config.toml
num_hidden_layers = 18
hidden_size = 224
num_attention_heads = 3
num_key_value_heads = 1
head_dim = 64
intermediate_size = 896
vocab_size = 8192
hidden_act = "gelu"
norm = "layernorm"
norm_place = "pre"
norm_eps = 1e-05
positions = "rope"
rope_theta = 10000.0
rope_fraction = 1.0
qk_norm = false
attn_scale = 0.125
bias = "none"
tie_word_embeddings = true
parallel_block = true
init = "normal"
init_std_qkv = 0.0427
init_std_o = 0.0462
init_std_up = 0.0427
init_std_down = 0.0214
optimizer = "muon_variant"
learning_rate = 0.00736
lr_mult_o = 4.0
beta1 = 0.95
lr_head = 0.00613
warmup_steps = 200
schedule = "wsd"
decay_fraction = 1.0
decay_shape = "sqrt"
final_lr_fraction = 0.0
batch_tokens = 32768
max_seq_len = 1024
doc_mask = true
train_tokens = 198700000
max_steps = 6064
dataset = "wikipedia_en"
MLP neurons of a small language model. Each row is named by its layer, matrix (up: input weights) and neuron, and shows model dimensions 0-191. Each number is 500 + 50 x the weight over its row's rms, rounded and kept within 0 to 999. Numbers have three digits each.
After each neuron's rows, "fires after" lists the tokens most often just before its 100 highest values on Wikipedia text that the model never trained on. A number after a token or word is its count.

L8.up160:468487616426489494528557491516409477476463510556484598486576498608518468486506532518506467482523506474492549522363532467538505465543397508403564441440543530556563498499492422541505432417413363403446502402468522480389493569542467489503477498442577495580474513508651571552595542499485524561463508471457428545434503511421495560408580522546486494481509486532483538434498543491540494473543557519506527449415419509451546490585511576516519516526515484484435571521507533470532497485533414575492513545486501574501517497484491414525535489471518463442516551565555471525506449441521442487
fires after: "9" 23, "0" 12, " in" 11, "ten" 4, " to" 4, "in" 4

L6.up128:436486570580489414455477577462528411491471469537534512491480541588510553560499409497507486476528511459440571405495571445489608539458547529531442495429547541484515538448588474560496542416523568513542422520397429509510559476473493498469516517477453492542465443513504510520555611476554489585491491584539485552529395503484521486504586463347560525495494489548551456425509460538396493487406484429525534565439437532574481604447480417494501479529541540469536540447491490387379506547529508523438538498529570560462510543438478502525517574457519551431550528505481448581594480635550506565
fires after: " " 57, " the" 8

L8.up81:524530520545518425409498418514516588566518483461491420449505511485478435441549522507500504469519492512538518478627637642504433409524409512584491460459550493518498576606534521595512506458537513454465481613492547504468590637493558519519495454487498495446436534479600551583491527470504462496550464475485522422489484499493468468459459562570524469482583469548539461461487494446546544515453530462552528510571474532506485511443418431540518509489483520509420467635506544436547544429449469523438510475512526523431477525543572582491556560497501412494415521446472435500428524545508572452
fires after: "2" 59, " " 16, "ğ" 5

L4.up266:554520519526442484614530525537541471464548495479497577462466503366499514608439520585406445527489470438351482402459532508573553448410509518472487565500486550481578530431456491574467440543468485515512600489490490582622581475481551411530554501545478535489524564416417429511467548507584458550410540548473456536476533487454560524562510564488558581462433527488487478493541567501524566503537547601455470482480623519553483560591418441462480426450520495469383479461478497500496488509459493469526556487465484504476590580515487548410571478353513561553495501504527479488538446499506474507
fires after: "s" 33, " re" 12, " S" 6, "-" 6, " Mr" 6, " Re" 4

L4.up23:511484561432461581504497544471451476520592478548581438557471560562503467551437469453458428535491447506516446545506560545507446485495551569495447518512526409478488420503514456498479492417490567545623558445573452539499495546571463555555470496546504616472508460496388433462545484458537451468477546470485555413515515521591513505484444410549549573417510494509514487568413664509599530567436473519460420458463575483526534462522504443459513535429487470543590431501457402500540550524506482457552538620578489492447548366521522525465450517470525450503472630498471533449485375499574548466
fires after: "\n" 96

L10.up24:512517466578567490444447530562561457548443519545457404513423575617473618531552467564381454518521459504410472468549507526470548514541524465505434496394522440525491450487458427508371480559507481439508531469530481519433516472473476404503449539558480555467478462467507453500521465608531535591476575424546477564423450528532593524549534444450524432476542534507512514572494559511468427506498516538571600465540516556626408531454571488535537397419464592385428506541445548507515498536515484441399587504523412508419420492485508463405390496523500505433476503500504475499545449533555500489
fires after: " " 68

L15.up529:634456534528457553483505495537479521431416445513535533448441501396438497527505436450537507513555480399537577498521514537448511506438595477508544512512405459498553524597552450467431459495511443467460564577475582507536432499416549530481342462481521544532453499507515498465484421572543537469482505521479435562422537570475444598511502532490464488452460489532556553392543651519461479543480508522603473488431531586464454549461508599519409494500478502524489529580487556477482502524517569522429498533525456490435414565480469513479621497537455453501450451451573495487495426529499621516
fires after: " |" 31, "." 12, ":" 9, "," 8, "\n" 6, " and" 6

L2.up744:486519522499415540462448525476449538565520422460557533449508516576572432507509622499584484528512540494552516449452531560548567512495545509440564502544544505479423503438432464528468393505593492469512546541481428526535477486560471542542445566449469581412572482531399514493508477525485409455527402446385494567522554479486466532515513530450442540507514480512505443502474444568504442481531543469411500522398542489461506472577557568477516501440587522591431450492525479438530488494443484502573526568597549487574510504423528560515508411437471478569465511489446530474454410555477495501
fires after: "\n" 26, "." 17, "==" 8, " |" 6, "-" 4, ":" 4

L4.up658:451468454511384522445451484449593483446487511520558444425547510528584537562554519430595439533449462605448511537474517609528563543547538563526536497550428449537476486545519494501424522505567507506511472562560454583546548460500544476489493524494469604464553410520528508448457494528456503553502460527487532626528564415547381498508488541455437406439568437554505467573538546522457491479621496550484568552427470541463484495570438463525432478531523527523540461578458510431625492528495514466471493563552506483432496482557537519492520443434463478420463546495449499503462543453434515551
fires after: "\n" 29, "\"" 13, "M" 6, " \"" 5, " |" 5

L7.up355:576520537501386535414431533393535426498542384507562455466589582556510449547498481520430408614530509451499492448507437530475523548445546482507399520453601547463565433453543470569444560460500554501553434495519453528533449470448533460565388530518425458422544523503541458533552476489532456438469563563489432501490514484592542433458494430533477471532528449522451560473545511504562496522523459430375528505467507519421469561514533459468488545479584539547501489486595472513432439501426470385504532407516536376488540547520513534394525510428544484580543477473496460449477473526450531511
fires after: "\n" 17, " Wilson" 14, " the" 11, "The" 4, ":" 4, "," 4

L14.up196:527528450577554495567439508473469402512470443480587458539521533604484485504471531521443451556580496499557525482436443516421545506496443471544489566458565468564503564491615545530528406532474483578565483496461520538496417444478464562499467475403523507516464568534501446485478483493512421505523435568427491477470497441526461489428456416511570482482530537565541477528586440484516560527501422516433512393587344469527499543514677598522494509443537531395546564498559597554427539453447443511485547549576531551477546483498444475459500503412548482473469535464482495522562570412433461493
fires after: "1" 51, " " 21, "|" 6, " |" 6, "9" 5, "0" 4

L15.up715:515463494487424549493509464549489512454447523582483517460481481497438514415487483581440467450466500449425487520560485505423546511550432592523516494489439524543485507461498469466474584524681492496513550639456524512546444459422477499597482539535454519420497444457412519497398581387432542494526508528475488541595494486493493529441543574495425507518462489573452380463502514481421410516488420499521482539503514514506483525539454423553456473450568482489436492529469456551545477588546468479491514503612494437544545492509477500466534486491564520412585519490471494474498480450566515529
fires after: " |" 35, "|" 14, " " 7, "1" 4, "\n" 4, "°" 4

L10.up705:554493476522553524558498502481453504456440485403524510556486553481646493487533469532449493507441568565453522546565563525491512395452509541540504516599490505479544501498479485558560458474508406480489461540532489512606461546431493414460441394531505489481529461449533473498420510519496516474465561457402451445496553557468483460496418565492501569548616467437447437517492525462506406490447479439531478470440427535488518536523405516533452468528524481589468512495535481486478521503549513530515475387504509513443466547475522656479499532566514476504596452608458432483489488465538591592
fires after: " " 58, "s" 7, " S" 5

L4.up234:476478592390419548509505402521544561514607517512514527505539529529529485543513480547542344536543390476493563371525425541555541471502516569537405490443626500571479513526485548481473561553547400430506499482493470589532529503493493535499437465459479518416531499514535469478422477516506529598460462574467613446454486532557487585425373513522518446415518481470487517453530539503476589518471541588501561473533479496515604460519463557474506523507533458460546537482561450465517501505501557437453484558512513503533515528506471599405499579522528515603624536451378503472431425449506431471
fires after: "\n" 49, " Ri" 6, " (" 5

L3.up511:472446473537464563536456585514487562530512477463471512562556512581539448512501487575509455483428506486523463519614540497558470477538528513518585511452535481595424381387607472629516472444537579603556525475524476505409541479612444542523399489552511568418490399484476479485452489564470433554495469509454603595521609496566470442561400570514458425473378488482449536489527515544560543485466534490485490530601481488522494441491489499530526437476528477559508475566450469538540474515527400478478402453514511506502557477498490562520474430577492404475477535514506528452453478456457514528
fires after: "\n" 38, ")" 8, "M" 6, "/" 5, " Los" 5

L14.up281:516502507532407508514504521474521421457593423399456476491504485479490529485503525497506448592617502432479485483526500494529505475534559545539414506421551490502556500499484447500460543595449636519558476390561553579500513412447416506399493520522510431541465489505463524495515591547472432523571480503484556481503483559540503468503525541492514452536554507500537550448557533533497489564514472410563505511506454532522401491451566409460552571484478625488452476459581510499448530560524466480459535490442453406424448561459518454526441464567459409505532612401505599423589492543571532332
fires after: " " 44, " in" 16, " War" 4

L4.up353:589505543481484519561610494438500416467374404468546561530472429521529575496532466466375421515465420506446569524516450533469472552531481519561534588455476504464497441515478412480519494523474478472623425482517506489524477524555549593509553461550466546530547445594451476525481460502475471518587507540440422472523584431508587589435559531546456506511500509536434417468466586471539546484438493526551547489428433516503520448483512497516527504487505595548463474504405445489446519457482480435509536580568548467570521499476561515568472504458470451463530575610537466444548519490561544456
fires after: "\n" 29, "." 27, "==" 22, "===" 15

L10.up476:485520551504459554392458508465458494412479471452436549450484511490422535620485457526461501451560616442569458493547543482408543526537597483573575514505485539526505522510601372523421598466534459488571525471529634539510590538517476512498396490521464513486503511426516478493510412518575551540453561573485531470535606478537534495544569482478552419561490510476448489473544498500511570461450537374536456462466475441507452500509404516554563511524436437562509491517480558495472533498384565488494507489542445606497600549516451460457554424454388500435532511464480527414485460585394495400
fires after: " |" 67, "," 15, "-" 10, ";" 4

L15.up296:547488434536490523491466551392481537433503481470428533530489573511537513414474467559437589419496570505469503454479493500557506621487468528501561391550514513599554438518548568486518460496435495509469525501448551466494500562511462430489528568543530511453600555406545512501481479440495442488470424568551473439497481359513495517438370436562574513439512549465441380509410539546469510573486488505521384464449433420462510569544557449483512513480515499506656559446477449559566470452493466565561589554554467448507456489469498505511554550481516465513463550480482531518571543474443429475
fires after: " |" 42, "---|---|---|---|" 12, "s" 5

L14.up84:537460505599514418575457500485512499444408549462559567590358456406521511521459446516473502592509495460513527436547460533496426457459516588595522566442452520530540531602438570546514511547534427481463520526424521474539569485471539458439469545480488530497472543449495565453550561461507515470385468496585492497575481496497548471492481496540525565483512490504462455459465554446458493552403426518412403531509468416580554461430503515504562508560416501530536460567424537548455474540473517516585462494463425476624526490440520411482446594525632494469440514462424494518469520531455474460
fires after: " |" 29, " an" 18, " " 13, "5" 6, ";" 4, ":" 4

L4.up525:457443590384464537490567514466520513533490408515573498539569519495485500497465470460370435444501421575522507406508508529534508566511501533466392456516549479477511417517421446544554522448414490521571487535414494474561441495486502455568548493547428473497486517555383494486469432483444478510508501602457538514507473458516550530467462518493480472599514482562423445476497550505554542621529555557389529461497476506420519404539587547464548575537572425444539444512460428504527543491510484462556515504480512483418550600551467566445507523477523485495552621537477676543449563518542464501
fires after: "\n" 71, "==" 5

L8.up463:460423509567548486506394547558474485539488477520437454490458527605588434500471563526454470452507459521512523472438565500499542507544473623487528508458468448549612538443421465522492534525451458493533440463386471401504497364477536518500545559461508448486621532488610471532536597556474464544434457463518486583496516413526482493451521379545476539589487539416480524454503539547475496529521529483411579551541383489451516520452488447543525559464518464549466424444515559413495460440409533549458469546500584515534391565480572525463509539543523498510530549553538476463593513499618501522
fires after: "0" 51, " " 13, " W" 8

L11.up467:537596521421514540550520516456481469529440567501477450538452556467479545484507467536515485510526515544482646417420446430492516527511528480529470491533340423520520429500484484507453457482516528494501546625499522428498558560465484526459544554576458515485548453524454425471395498429531531544569403471502525492476441521432486589428467496507420568519460468464475488574601446563516486391541559530587479567508559435586561520544498499501583506436472523582473537499535475547491370502496523478597565414505512404514475521544506599407485478471493444544492490492497523501442450491477449492
fires after: " " 43, "s" 12, " S" 6, " a" 5, "-" 4

L15.up584:536468493526430483484520450507489393519562502493556559509482595610462613568424535440547569478505503489531495390523471451416480500495516492588527617424446482519592450450482526516540540587545517524527526462471550611398547409454502474428492500401525464517530481414490505525484479447537459548491483489554554468559551533465539503467516477568491392549497499511385521498567463554506526530579424477554500553511523596511475473587543544438533472412564512511486495443576455536500542595479517466571545558502508468456439446536568566543538497554479517559510535501341493450526504419463426515
fires after: " " 44, " in" 5, " is" 4

L7.up694:525455465462526539549591561439486514459430527484445598501532525442527521539585448618528524501482497500516479519500524439516536535479509514481560462543474492499629484468510483564475411466505449477482499558529503524461535508639444475481460538549533584529501474483497481589358456484516473447543593521464463548503521524405531473548441500493519468539431407371504490482443569482534428499486513495508382493483536508529528569527438529536499521595559498527636438494560464434493477406436523572522520487569499405472437507520509507444616475449589518479491441442485450513507456579541416606
fires after: "s" 32, " S" 9, " and" 9, " it" 7, " that" 5, " but" 4

L7.up37:473491525557501545460451550485535504463493480531503593428466405567388503493474457398449612518574475451580569546516484411540522510527526542524545531440482480449474500544535498485481498488528562510468449458462488530530504450468426594492514530523508495461515408460432634539573500580499543459567558488515512509600427421526514470346560432488547531506469544457550505551488440482440506505520376554479586539527427504501527497505540501586544539443474540519503479411515602461443548461414478557510546494422503491482515512552557491418450600584491499556454466515438439418559616475496474583
fires after: " " 50, "," 4

L15.up790:524475503490551580449482565357501467476480490393494440483434620522539494494483458482469429455548506621528566468441501554589488530565620424502427553503506601595484442361460533517460425479460495447411483507408609487551529500524481523545483528416556489494580469426529473583483534413601465504511498580509480437514509551552592478447512498493539476498504491466490483524557525496466515490470488542552407510452439480514525456537445444453493448507555467475515500492541420515478520501610566393556482506464550534567538533520538475455534448559485558460581530502492471401481572544417555499
fires after: " |" 25, "2" 14, "1" 13

L4.up722:491518531520541490587463539533464456513509515554605546483426371558505399517487504450485509499444491469441577546482601507545451400548398541494520550589546501547559493488562553466430366546528533448450429601507402540488474513532539479544430434513492457520506531525553480481494528465568533462497434488541535408475599520493548450538453420529508511505503560432448564491541510557455542507546513450502416460500453487550606529470536559534463530476480413415436386381444544488492561490516450535425523487501583488384459554525459562469535554561537438526520498479555477478512568475556428468
fires after: " W" 15, " Sch" 11, " G" 8, " S" 7, " K" 6, " M" 5